MLP neurons of a small language model. Each row is named by its layer, matrix (up: input weights; down: output weights) and neuron, and shows model dimensions 656-719. Each number is 200 + 20 x the weight over its row's rms, rounded and kept within 0 to 999.
After each neuron's rows, "fires in" lists the words (lower case) most often at its 100 highest values on Wikipedia text that the model never trained on.

L8.up992,172,192,188,182,221,213,214,212,236,226,218,192,234,227,198,183,264,226,207,212,172,197,188,209,187,196,238,200,231,170,193,223,222,193,197,209,200,216,214,205,175,217,204,193,198,219,232,212,210,236,196,211,176,198,242,214,207,235,172,189,216,194,213,198
L8.down992,228,209,219,150,184,180,195,213,207,177,217,189,234,181,197,182,211,203,205,183,192,159,235,231,202,208,215,183,207,208,226,199,199,225,200,194,208,206,179,219,228,191,187,200,228,168,201,214,220,172,195,204,220,197,172,204,179,225,203,182,213,203,198,201
fires in: "an"

L8.up2346,204,190,222,220,209,184,248,222,248,209,163,207,211,210,207,212,203,213,183,198,190,203,201,164,208,247,194,206,201,221,206,189,232,234,162,211,200,230,170,205,194,186,206,179,215,175,195,208,213,235,207,224,206,183,188,189,181,219,194,189,182,203,202,209
L8.down2346,199,211,207,183,222,234,154,212,221,169,209,239,194,188,215,200,236,222,181,190,196,202,176,226,221,181,182,191,174,193,200,206,240,220,204,212,209,216,219,207,190,199,220,220,222,205,183,200,215,208,201,234,235,176,180,180,198,200,192,203,216,167,218,231
fires in: "on", "the", "with"

L8.up242,184,219,223,197,172,188,188,200,232,215,222,224,163,227,209,225,198,211,187,203,165,195,199,210,211,216,188,202,208,179,198,185,229,199,200,209,223,197,198,190,170,189,165,198,233,210,206,209,190,212,182,235,190,202,230,235,221,194,193,204,231,191,166,210
L8.down242,214,212,200,230,216,232,172,178,148,224,187,178,213,172,224,208,203,204,177,208,167,214,194,208,203,241,188,175,203,156,217,244,185,180,181,198,184,198,194,228,186,218,217,198,204,217,197,182,224,158,209,203,194,202,202,195,168,211,205,190,229,199,222,208
fires in: "new", "st", "a", "united"

L8.up2202,194,193,201,229,198,204,224,160,239,189,240,198,220,173,209,199,179,173,220,221,184,205,178,185,195,234,190,228,197,197,212,230,213,182,155,186,204,204,222,220,202,170,221,180,172,214,228,170,234,223,201,206,202,213,210,217,225,210,175,218,168,197,169,188
L8.down2202,211,172,191,216,198,232,193,214,192,207,177,210,196,191,218,236,193,168,213,181,215,193,200,188,222,203,147,188,218,222,213,179,173,203,189,220,220,213,230,203,210,189,226,187,201,187,160,196,203,203,215,192,180,203,218,180,185,233,192,177,173,178,197,210
fires in: "a"

L8.up922,210,214,207,192,201,202,189,203,234,187,203,210,202,202,204,232,167,227,229,192,201,180,218,216,250,158,227,183,208,158,207,198,173,253,228,226,166,183,205,224,237,198,204,224,186,225,221,191,227,219,169,201,207,213,202,182,194,210,215,205,197,151,176,201
L8.down922,208,187,195,174,212,207,208,207,220,187,223,183,180,186,214,192,225,188,206,180,189,200,177,213,162,238,205,187,174,186,222,213,237,182,180,226,184,198,208,183,210,211,195,210,203,198,205,200,205,188,194,199,212,137,194,196,190,191,186,204,193,212,222,201
fires in: "new", "high", "red", "orthology"

L8.up1923,177,178,184,217,212,198,221,198,200,200,175,202,199,158,186,199,203,186,189,212,217,186,185,232,235,185,193,187,261,166,211,188,212,212,161,233,185,179,194,195,213,193,200,203,224,208,219,213,188,165,196,186,179,179,212,223,208,204,217,209,208,192,227,206
L8.down1923,208,202,203,222,177,187,218,234,170,208,184,181,184,198,195,198,196,195,210,221,229,217,170,206,213,189,48,205,230,198,204,210,201,206,200,198,181,216,195,202,231,209,217,200,189,224,222,208,186,186,238,190,196,169,185,212,210,216,222,194,197,218,192,200
fires in: "on", "by", "at", "to", "the", "until"

L8.up2079,220,226,185,206,158,197,207,203,206,234,178,188,222,218,178,221,211,171,232,212,182,217,185,209,230,220,195,236,194,183,181,218,201,220,196,174,186,196,232,189,215,224,184,142,209,214,203,222,214,171,190,196,214,157,190,186,202,183,223,229,175,190,182,232
L8.down2079,206,205,236,228,166,181,226,204,195,188,194,217,178,184,206,215,205,209,225,229,188,211,213,229,183,158,237,190,202,164,201,211,196,187,183,196,197,194,184,203,176,176,228,177,201,220,188,192,216,208,223,187,191,180,182,234,223,208,196,214,213,221,201,183
fires in: "the", "by"

L8.up710,192,187,200,204,223,190,181,215,199,227,251,203,178,211,227,244,196,196,194,219,177,244,214,215,203,190,219,190,225,211,208,193,192,221,200,206,197,189,230,212,188,182,189,216,200,204,203,182,150,175,181,189,183,195,205,250,189,191,190,213,222,190,181,201
L8.down710,218,211,178,190,201,202,205,248,223,205,152,209,217,213,181,186,212,180,196,190,182,174,192,220,189,240,137,209,203,209,175,190,201,181,194,193,205,192,218,176,167,169,204,188,200,176,220,234,189,210,249,196,181,203,191,190,186,206,210,195,206,204,213,200
fires in: "a", "la"

L8.up373,209,223,218,229,216,211,190,176,211,223,210,217,199,219,148,226,179,160,219,204,199,206,206,202,173,193,189,204,239,205,211,185,224,211,190,176,185,181,174,221,225,240,199,229,232,201,197,209,196,209,178,210,232,224,183,174,227,212,195,251,207,197,152,195
L8.down373,200,200,224,185,201,196,167,251,203,189,205,233,230,198,190,213,174,182,161,193,188,169,244,185,178,174,137,183,209,186,189,217,177,185,202,195,191,188,179,189,205,225,181,190,200,183,174,170,245,190,214,227,205,211,210,154,167,185,238,201,203,215,190,197
fires in: "s", "as", "the", "its", "a"

L8.up1896,182,171,163,215,198,203,208,226,195,201,189,208,225,203,189,230,172,164,196,211,237,207,201,191,185,191,185,217,255,165,192,197,219,189,179,246,183,189,187,214,229,189,225,201,235,215,185,207,171,183,165,222,168,200,233,204,247,163,211,229,212,170,185,199
L8.down1896,209,220,181,225,185,197,209,228,192,192,192,195,216,191,224,221,187,221,177,245,201,209,189,210,202,208,43,199,166,188,188,218,170,197,191,224,197,225,181,215,180,201,221,197,208,204,205,202,190,182,219,193,218,201,206,234,222,198,245,200,168,239,198,181
fires in: "in", "with", "the", "a", "at", "its"

L8.up1219,199,189,194,210,194,195,199,202,211,200,185,205,219,193,215,232,208,175,184,229,164,206,203,187,213,180,183,204,180,192,211,190,208,193,224,184,149,188,207,211,183,237,201,194,198,204,213,176,194,197,194,188,223,192,147,181,219,223,171,197,228,178,198,204
L8.down1219,214,196,217,168,163,202,207,192,222,203,166,185,264,172,206,192,215,210,166,189,205,203,167,209,168,196,143,188,152,180,203,198,189,189,174,174,175,251,193,227,198,170,195,174,234,220,204,154,217,192,201,214,203,209,204,169,239,178,196,212,176,217,174,220
fires in: "was", "is", "as", "the", "became"

L8.up919,169,204,218,220,185,177,216,211,212,221,208,215,205,188,188,168,236,191,203,221,192,232,205,207,185,176,216,199,218,195,194,187,186,232,160,221,175,196,224,201,229,220,232,216,195,213,184,194,200,196,199,193,188,198,210,197,203,227,177,189,226,172,195,192
L8.down919,231,206,229,170,194,210,218,197,204,168,223,217,198,181,181,186,227,227,192,207,188,190,210,214,181,205,236,210,183,228,207,214,187,187,219,191,227,176,208,196,180,239,195,216,254,205,165,239,197,207,191,219,195,182,179,170,175,210,173,195,197,200,203,168
fires in: "an"

L8.up127,218,206,205,188,185,166,206,215,206,222,197,216,217,216,200,195,235,170,199,182,215,218,156,206,238,214,227,179,216,221,195,220,165,209,179,228,196,199,205,219,174,234,218,194,196,199,216,206,185,191,178,204,176,196,215,162,211,204,198,195,179,189,186,223
L8.down127,194,184,188,208,238,182,182,221,194,148,208,194,208,177,213,216,179,230,193,206,196,234,198,240,240,142,176,200,180,205,172,186,207,175,178,208,184,188,202,189,213,219,222,187,203,224,196,207,186,198,208,254,206,198,192,173,205,212,201,202,222,218,192,224
fires in: "be", "is", "was", "it", "being", "are"

L8.up1990,159,210,215,180,178,180,207,163,226,202,217,214,201,191,200,214,173,189,207,217,191,170,212,226,209,201,199,203,189,197,204,203,244,203,189,186,159,182,201,232,231,242,188,202,215,182,209,233,195,205,195,191,212,171,199,201,237,232,189,201,189,184,171,204
L8.down1990,204,207,202,210,205,232,190,236,200,227,206,165,192,198,197,203,193,183,195,225,181,185,186,211,193,205,185,205,197,201,234,194,201,210,200,211,218,201,209,206,170,208,224,193,197,219,201,191,181,202,196,205,226,198,226,204,175,215,219,219,201,198,196,188
fires in: "new"

L8.up865,206,244,217,188,180,172,204,197,224,200,219,221,225,192,173,165,216,203,170,192,224,195,229,190,199,233,207,186,226,210,197,183,205,214,199,212,202,185,231,216,200,218,221,200,265,200,217,193,211,215,205,155,212,229,225,185,236,210,159,191,199,199,154,210
L8.down865,195,231,211,200,195,187,208,200,234,235,211,225,223,209,200,213,162,215,192,171,225,174,175,212,224,185,224,210,177,199,218,189,205,202,187,197,215,157,193,205,204,228,236,228,213,182,221,217,214,225,235,162,210,206,224,188,237,241,203,183,242,189,189,207
fires in: "was", "is", "were", "are"

L8.up907,237,175,191,227,185,205,181,182,212,194,193,221,209,173,227,170,228,219,190,164,180,185,207,188,171,215,214,192,245,208,163,223,183,238,195,229,188,177,206,180,161,192,182,174,205,216,208,203,209,190,190,198,186,182,174,207,221,220,156,198,249,204,177,206
L8.down907,225,186,213,174,188,193,222,219,238,190,197,226,238,187,188,171,213,205,180,195,223,242,187,193,249,187,179,203,212,179,212,218,203,190,212,173,183,178,222,189,224,227,198,201,211,207,208,183,166,221,158,198,187,193,192,171,212,198,196,199,207,215,166,166
fires in: "i", "we", "t", "was", "just"

L8.up2429,208,205,201,187,188,215,192,185,172,191,211,210,229,186,199,226,203,202,214,190,198,226,205,194,186,190,212,198,177,205,213,203,180,186,184,193,213,187,212,188,189,175,224,169,222,173,214,218,205,177,170,174,161,154,172,210,192,174,181,227,233,157,189,191
L8.down2429,216,216,215,209,218,177,229,218,222,200,163,217,201,215,231,218,194,186,200,189,212,185,197,217,174,201,141,190,225,189,168,196,203,194,192,217,220,182,191,199,203,212,210,214,162,198,228,178,196,192,230,219,178,205,204,191,194,186,237,160,202,243,185,211
fires in: "a", "was"

L8.up988,171,181,205,191,158,194,191,196,180,235,229,192,207,189,180,196,229,193,186,232,228,178,194,211,217,215,225,214,225,204,192,179,196,220,201,236,176,169,181,208,214,198,206,216,198,206,228,212,193,218,154,174,211,194,205,248,218,180,203,182,234,186,188,169
L8.down988,200,181,208,208,225,182,168,216,173,201,234,156,191,168,174,211,202,200,187,194,201,219,202,186,220,188,216,224,212,152,210,204,177,200,186,181,215,207,195,227,138,204,224,242,236,194,233,186,170,227,210,198,157,217,200,192,244,204,176,207,229,184,229,189
fires in: "in", "at", "atmospheric"

L8.up2246,208,217,228,217,214,188,231,219,188,214,228,207,191,219,163,196,227,189,205,202,178,200,201,208,208,211,209,209,208,188,192,226,200,223,201,212,187,198,194,223,206,181,185,198,231,222,204,189,169,199,224,160,191,211,211,207,221,205,181,209,245,188,201,185
L8.down2246,201,217,191,220,174,201,203,188,205,195,207,223,236,174,182,171,201,222,194,204,217,181,216,199,191,191,242,181,195,196,193,202,226,203,201,229,226,169,205,181,196,205,188,162,195,193,187,207,189,224,174,180,228,221,164,205,172,172,212,183,201,177,190,221
fires in: "an", "more", "most"

L8.up1562,208,210,195,226,155,190,189,164,215,200,217,193,194,157,188,213,179,216,174,194,196,182,187,185,229,209,208,217,180,203,170,210,157,187,208,231,156,202,213,213,227,231,138,173,228,222,219,192,190,206,199,177,191,195,184,199,258,183,223,208,177,182,197,207
L8.down1562,162,189,206,172,211,197,125,171,211,223,215,218,237,255,208,210,197,202,193,186,240,240,181,228,214,200,214,223,217,172,194,185,220,194,177,181,203,175,213,245,227,185,228,235,213,158,178,198,210,191,190,164,199,200,206,202,221,241,194,192,209,155,180,202
fires in: "was", "is", "be", "being"